Part of a small language model's weights.
Size: 26 layers, width 160, 5 heads of 32 (1 for keys and values), vocabulary 1024, 5.93M parameters.
Architecture: RMSNorm before each block, rotary positions, no biases in attention or MLP, normalized queries and keys.
Training: a variant of Muon for these matrices, 107M tokens, 13086 steps.
MLP neurons of a small language model. Each row is named by its layer, matrix (gate and up: input weights; down: output weights) and neuron, and shows model dimensions 32-127. Each number is 128 + 24 x the weight over its row's rms, rounded and kept within 0 to 255. Numbers have three digits each. A neuron's up and down rows have the sign that makes its largest values positive.
After each neuron's rows, "fires after" lists the tokens most often just before its 100 highest values on Wikipedia text that the model never trained on.

L11.gate191:159127122145139084120157131145134087139151144128131131127114115127124115115138100122162179173172135146108097179108113152092121134094131122097107091180176123131159130149104125115144136120118103141149141138117096115121120144128129116125132125143131161161163114154074109117107144127154170093
L11.up191:207134141126139073146138155132162094162130159109105102102128110096111164150093112122108125137076093131151142147145143119090120136155144170133105129172125127112155134119139164148178143154140115117141124148131137095137115147132157105179126140133144133123118148121162142125116131114119114120
L11.down191:118135111082142116139158107076150119107109119111121135114101132117170111101111110113092147146125095162162121139099136166144118137106116161142099110097094104123133114093116142113128091085130122139159092142127129122090146131146142073104148174166153146141133135157135094113157075107123157106
fires after: " D", " d", " C", "D", "c", " Con"

L9.gate318:135148107097121125131102130117123092099131137157108075129125150095183086094120141123110094129123159152109155175105096115090130143155116153097121127123158141146123078084071106146104197139137119101120120156127089151119136150167098119132113116131121163135146148147127115149124139130133135109
L9.up318:121135105109147156106131129093129099126129131165114090143119146118161102101135137138105103142136152151134132137094091124116112153143105135099122122134157136149113061084111105130093206144143115101148088168101115128124164153148130127113117145109134158145140117109156136163127147124138137103
L9.down318:123091133131114165131115150114084100119093147137188140138122117135144136117111104156167110138152121126138140118169113121153135135146093081089121132122143077112111131114157120150150183157135110096164044195123085148118131121132134129101112135148105115112134111098084127117129155131090139167
fires after: ")", "-", " W", " w", " =\n\n", "\n\n"

L12.gate224:145150152120126113155110131124131124126156080104130112083142135082143149105133089128137140175136154096130148162145105058112097135106134145149135149140142115104134137162133104131132184153163108117115164146129160107153120154166096125102134145121145109104100137158131168130087128104116148073
L12.up224:145105145110151103149088147136129125170130128127158125147103066057155142150109155111119132118124115135113113126110121114128100092100138105131107141115139140078114184167154084103178181125106086131172130123094149097183121108091140154136107128110134126108134117102170157150133123120144060111
L12.down224:153171160124116081131111153079126136147100129131151119169100115165157159102120137125157113147151146128127116109111111127117111137112151111102112107153084136134111131138111127049128132078107129119132143164120110115146102143076118109137108118105126127115134120136140131126123101088108155079
fires after: " S", " c", " D", " s", " C"

L12.gate209:157120128134137138103120117094134114116164138097109122127110144120093116121103150096128131132085072096128123135161141115112102115163109130140110136136170108149112129145132113112138113161103116101147152099107096116097114131115103124154074175149138126108178128163128111138112130145136115133
L12.up209:154130133107118144116116120088133121156157111080116104115132135143121143154081151120126144170089081116120132160144166103135103107152134113162108141144170114140156110116144109136132141156111089125140122110119118078117142144093128080158119173137134117160170160140127145168138123154131121115
L12.down209:079123132108112142135128176117101106139138139119098150122148137148144138096129126113153109137102155157143146112153086101090146129146103122134164164153117111149180138165135193127102080128150118140134128098124173157167176069140151093108152153096153113156105121141103110137128127116125120118
fires after: " re", " R", " d", " D", " f", " F"

L8.gate146:105161119117099127114121117095128136114097106085140124149094095140172098098109106089111142103139114155123168126107142132145121156137084130135095086134116124134114108136123123097084140103157114113105073178171135139108167166148142195092108152141107125137125144103140155121130107132100123125
L8.up146:123155120119171139070110121132136131140139127132099084164111093144161101119082124121122128094139111168106111105086135134124146158124187158140096120106085151130137167125106135119103180133157112126111087175148119124131151130126161163102107138116149142125111155087139133067121081135129142119
L8.down146:130152154129132150129093141106117117179137138140131125149115116128174160107106135078099140105190141121123104112101114128131138103106118153152118078074163113124143121144138116145126117124164135111109113142118110222101135128129112151098151164129137146153118155111124125113074117071112142100
fires after: " St", " S", " st", " M", " w", " att"

L17.gate193:101112130120152123070119102156084154155071125164122088134142123091157143116112113121120109147120110074124158127157112146135125150125092134152128126094123124162123119124110151117132138117083155105135093160109075108143139135151145110118129137127139123114104122115121161092134137156149133143
L17.up193:142118119128107169129122101125111124181110098139131139149080077151135107149112131187116111089133087089124101071131110151153164101090096132140153142127138125090116105144116127100116129120154141067181095100117146141104139103156092136141120084134126136139119109114111131081117144132136107141
L17.down193:146148124125135099135111136115123176084121120120142131151130102092144167148107150150095111130112113133143175114173105152087104164151138110079108123158121145081118101083111150115080140091141142126184138125116125145115152114112109116158114119093135099126138135097137120109152142132138130146
fires after: "==", " h", " f", " l", " |\n\n", " n"

L6.gate179:146114141102124114116094129098159101192082145126127106116126109139140096115121099119129139140106087133138149141186128118143128131102110168139087118113127094138123132134169169141083132139119101167161124108187129161139103153154113128138116134083134125143100158140187105158150127115173076149
L6.up179:135149138121131141127119125082164124180118138109119135118130103129106114135102106145101135099119115120126155110160101108112145120106112178159086146134112095127116118120172151130100144134127135146146102126202116160139094139139135146145121098058100100152122145129165091146120136134149083129
L6.down179:148164141153147123123097147071095075161127131116133140086093124128151140051089142125102174169133111170107096130117113132140132123160126098165105142144104105149117118125176129140164166153105123160116106131117148138132131114175128131168128146117141128153114100138136101126115154157142113158
fires after: " H", " p", " L", "ell", " B", " fl"

L17.gate114:121074108135132172160155104135101112111154163070138150137144118122125094146113113120104108111131129078118176085125145109136144135126084135114128148150138138104173081134136081071141132106075123157110140108086091145105125136129098131125122103099154108101072154116118116145100126108124114151
L17.up114:156106125136137141132135136148126145080177158157154173109101117138109157142133136110132106098155126104112094137146108135100181085106140103116110156116096137122150131169110111075109105105144143167151172156103107155151144130133053173097131117131119111134115139111110092096112127126122115130
L17.down114:131142149140116153116147080136148155142156104120108093132152180136120107108126118125127146146125139118115139154089132145102136153111108138151090098167115137128129145100129113099104168102095114190119135133114128116121128153134162104180154199133119157108137094117164127202126108158149135115
fires after: " S", " s", "y", "im", " F", " G"

L11.gate97:107087177153135117123128145139148153179133123115122124128132097124106168135153092059147128129111125123148133097126130152136139101103146111134158108136152130111167129109155147130153113136153157138155103130149077135114104144115129130115118099147111141111132180208143103130139096092101105180
L11.up97:118137146128115097117128157124139138096094150148136168131115107127173092102117121092115120130152174159095125131162158092123113080138169097167153164180113083092114125140132146115115154161148140091134127139112132142133129140111078108139130117136160141131120117154140137094157136124121117132
L11.down97:143131106117134085183125152097117151171118175119147150074165138130090156122149104125146162112120146148114170105131080124136132151101162067129127132127152145098119148119155171143137146125180107066141146133174165118118146142129160169163131153153123091094106095102123128127158128082110118189
fires after: ".\n\n", "\n\n", " |\n\n", ")\n\n"

L9.gate8:125108094151126115159096108077140110116085088136177147122128146153132127128144100103073143145107124115161123135140124139150140147104153133121098137155119107129164090157174146122184120171138127090096149118132121147134142131172121149112111107114133118095074105131138100147100127137149155120
L9.up8:091155138138137138127149156107152133166101138137144113131137163116143105080130116106125107134120087113115174141135145116135139137122113141098109087142161102134113095157178136098155140134085145146162136142166115181118136152119137129105181099094148116158142125160157082148149156130135101176
L9.down8:130132109135128108127084146109127106174151169133118119124109139092125140117098192148147149153135114153151117093139131096157149113146111143135089088120127117134123073129158179093137172159100136157091113109127126148139121145140136130133161120080144072124134112122142113130112115173150132138
fires after: " sh", "ell", "n", " L", "l", " p"

L5.gate74:103129146138104180115126120164108134138138122118156172135094100107136111123114066143048105126139146129113120133111141113134138131123130102167144088118126145130079130164195126117146141151148148101138101130138151103078129104132129140086069128128123132135140121100096128145121110135123109123
L5.up74:158122153140149142105136126134137161123131180112140116124124121151145099117103115109088162148157175132114159129124169153125114185111139133157134138094124169105149118124139114145085144132115142136172120134147149120134128164111114114122075182142137146128132107102107100138134175110135127123
L5.down74:084152133104141121127139122146110149132118208129188141156207134136157121133103175131140123124121148122174136069095143130104055137152126159137114095111118141111098140118122074124109107126127130139149144136126154107154146117111101135120126140122116139117138128143103125119113141114142108149
fires after: " St", " st", " W", " w", " s", " S"

L17.gate236:153123096098145154125151107165117161156143112120133159135115115057190166110145118113123112125117097132125099140129156130130108101114108162120129135134121171086106125158142124109091138115102156105093102136128144160104128112150098105103145092137140131117125132116142116135102131129120201100
L17.up236:159080146172117113101155127148136136110122162158121118104101124092131132144129133108169117151132126121147174115145165124141180152113170113149125145124144187132130119122176124116102122157104121127139141154092119127068144128153125128054132135120096125118116084142128108143136163126163165124
L17.down236:115105109107149135091143126125145147098097139084100177156124108123131173096143129138130136122153095150138139151137131123080099154154120087090132151131125111132094132160090136161118155131135145099110162132192138133134139143170124113161153122090107123107141151103103095125161143144096139108
fires after: "ing", " S", "p", " comp", " s", "th"

L7.gate35:144111099141130120142155109115127113146143118123129160137105102108107123106136134158096139148114152134167115158109108125149120100120103092134096120117107132134105108107152156136137172080137107175105092105143111139143160166156091103080116130122105160157106114151114166155112127130162143144
L7.up35:084119100153136068131125137121152111154120109140150152100081138138123120109126162135076103120130137131095108162092120128169137109111151103122130122139109127137119127128138142101130127183085126131115110150100147109099166082145086098124113124101157168109120113150096120174142144130141138093
L7.down35:112127132160111139105127131125108183135146152213149119106142100115111117114145123134112120116141138063119109123149160139144130095095133150106156111105112120143115140114107117127114137164090135131108148161079145150100123115100082115116124119107125136109089129145112138128084091115158151094
fires after: "-", " N", "|", " h", " v"

L7.gate298:123111109086161105129135134133128116147115134120151086122109123103158114127143102149133133151126129140122118106115109190136112116138117116131094092163111142116134083121138135160124144115143119115098090129112085112100150124200121063105136125117160130155108173143149151162135131098138123131
L7.up298:102116079151174103110131107112150089147082122139144084139128146139155127111102122118137128140139163127108093135097102178125115116132119100147104130142116115104163102138117141102139162084149122128096102145112132090099162099171094080133158107131115139136120181129167131123140138136169112106
L7.down298:138154118159141162144129100120129145129126156116181091159136127133132122171148157145110121137170102112121075140109172134119110137187142152112141151092096119144183127128122129111149154110143132078137113155133156116163123119138115121151162165116091125126116130146071116149100149106112114078
fires after: " h", " w", "H", "un", " W", "|"

L10.gate45:102091117125088151158096132157105092113122163126100140109121102126130127138126096134121170133128153122133148150122110154129119140133167093105147134113150117137155118128087072088142077135102113101111134138076162136146136156139079093131132099124093125181126134154100123119139136085150120153
L10.up45:108109088116117113114091146151114078128126137108146134098100157131131098135105119110129132137114153117133098116105116125146128184132139133083146140098123090152168138140085090078127124138071140085150128144133125158099166162124070133109146116104113094141150116121132096131126107103137118160
L10.down45:130139103094134120153089092153148087141106120115103171162135100160162161120148174178115147123160147118127153153158102165130129089160102118119149151175099121190157112121126126130084144162144119115173136122132096173136179112138101093159126119163116128103144092095171122139139098109138136128
fires after: " s", " w", " f", " W", " S", "w"

L9.gate288:151098140121108143123105123136074134130121114111107117141124155084178108138104129113129118167132100116113115114107134129160131129104103086120127106089148099120096123186130133112151148109080127103122085167170142174175124134187146129126102207121138149142103114127106140106133074168120106156
L9.up288:143071126098146131131129132152088169126138108135129138131082108105126083142127113126114109176147131109117102102116079155117126139115102131152154106091141112140089121132123151156159124080113130120141139147153138124135130123151117137154112129126125114117081138137091137139097088144151120185
L9.down288:137137118171112132187141145181142126116173137120117156133152111130068141150133129165149140128117090145146149129112141138116142148122117092129164100111168133117183150127124111103127143144140129137098179124099151107137115109144171093139139151139126082148133130107135115105119120151089152117
fires after: " re", " w", " M", " N", " n", " l"

L6.gate214:120143153092094111141122123135082076153117119121150139151107089138134151167149133104109113163118124101073095097138119124154139155135106153127097064135146145149106130069139090119116136114125194139166125130148177149154116150120139121102120141140081146111108131094132137152107129117143088065
L6.up214:126135154113142120166133146123112119167113155119120113132132082138162119146139132122126109131123113116106142116149111145172147181090110179110130096132146143149080123087116128122056129097096165141170136128146149119124109165092131097079135141127093132135113111075118138123123156133132115129
L6.down214:134174126114146111106144183132106132167107116084108094091129124107139122172139118107135099117119134154162111106115127116166130155127110149172116095085149105134141104129130122108125151135150118101133084156137111103151157093102150112097124175156124135163180178071153128157121125149135058108
fires after: "st", " St", " st", "f", "r", "ust"

L7.gate206:124119082153137146089117146085141129153131118109148135111146133125150135133070173130078169102171147139122104112111133141107127126132103186155086140118100110117107142150096146131159157124166091136102134125127077143133131118113096090129099137133165155124126146150127151114143148119138097084
L7.up206:102139135196139128112105131103132135128118117098144103168141133110155157132117101119108150169136133136138097098125075159117119145142089132155135130080096153115158148144140153143153133146146112124122113114156101174122191142106122085103131129116128121166128167130169116111151145086134043113
L7.down206:154119093126116125136122130107172132168155141155169111141094121091129146111089136113155124142095094176112120151116119125145082106132091163128097121130100081105143114104124155130130130104135123054094095116137085123123144142118096100152146147133132108155111173144093125118135162119133119095
fires after: "-", " w", "ep", " In", " S", " W"

L6.gate33:132094103120156142168120142104149118174125130136117132157113158125147136115177134155143101130139126156111142165133181118115108105157098136113127124131141120148126132126084126098164092125119143088132143120114055106133132124128145094143115115127125119115077151100056148103155156140136121092
L6.up33:125062092136132160129116145122139161181116104111138108137144124151146127151139131128131155119140106120106141137128167127149109123096141090110124142107172152126109114151090105079128103095098135091114133116169169137113123128110142113120135093134132114106081100089139130158134109091125124143
L6.down33:106144116098131171099092169127129136142124141119096107152146105115139161114122154141085125116114111190086109132111101145160120132105129067115110132117174172114149130131126161079083121113111106136177143108169145133119133131154168113170151110111088113105118102142123128113130124099123126153
fires after: " l", " Gr", " S", " C", " h", " comm"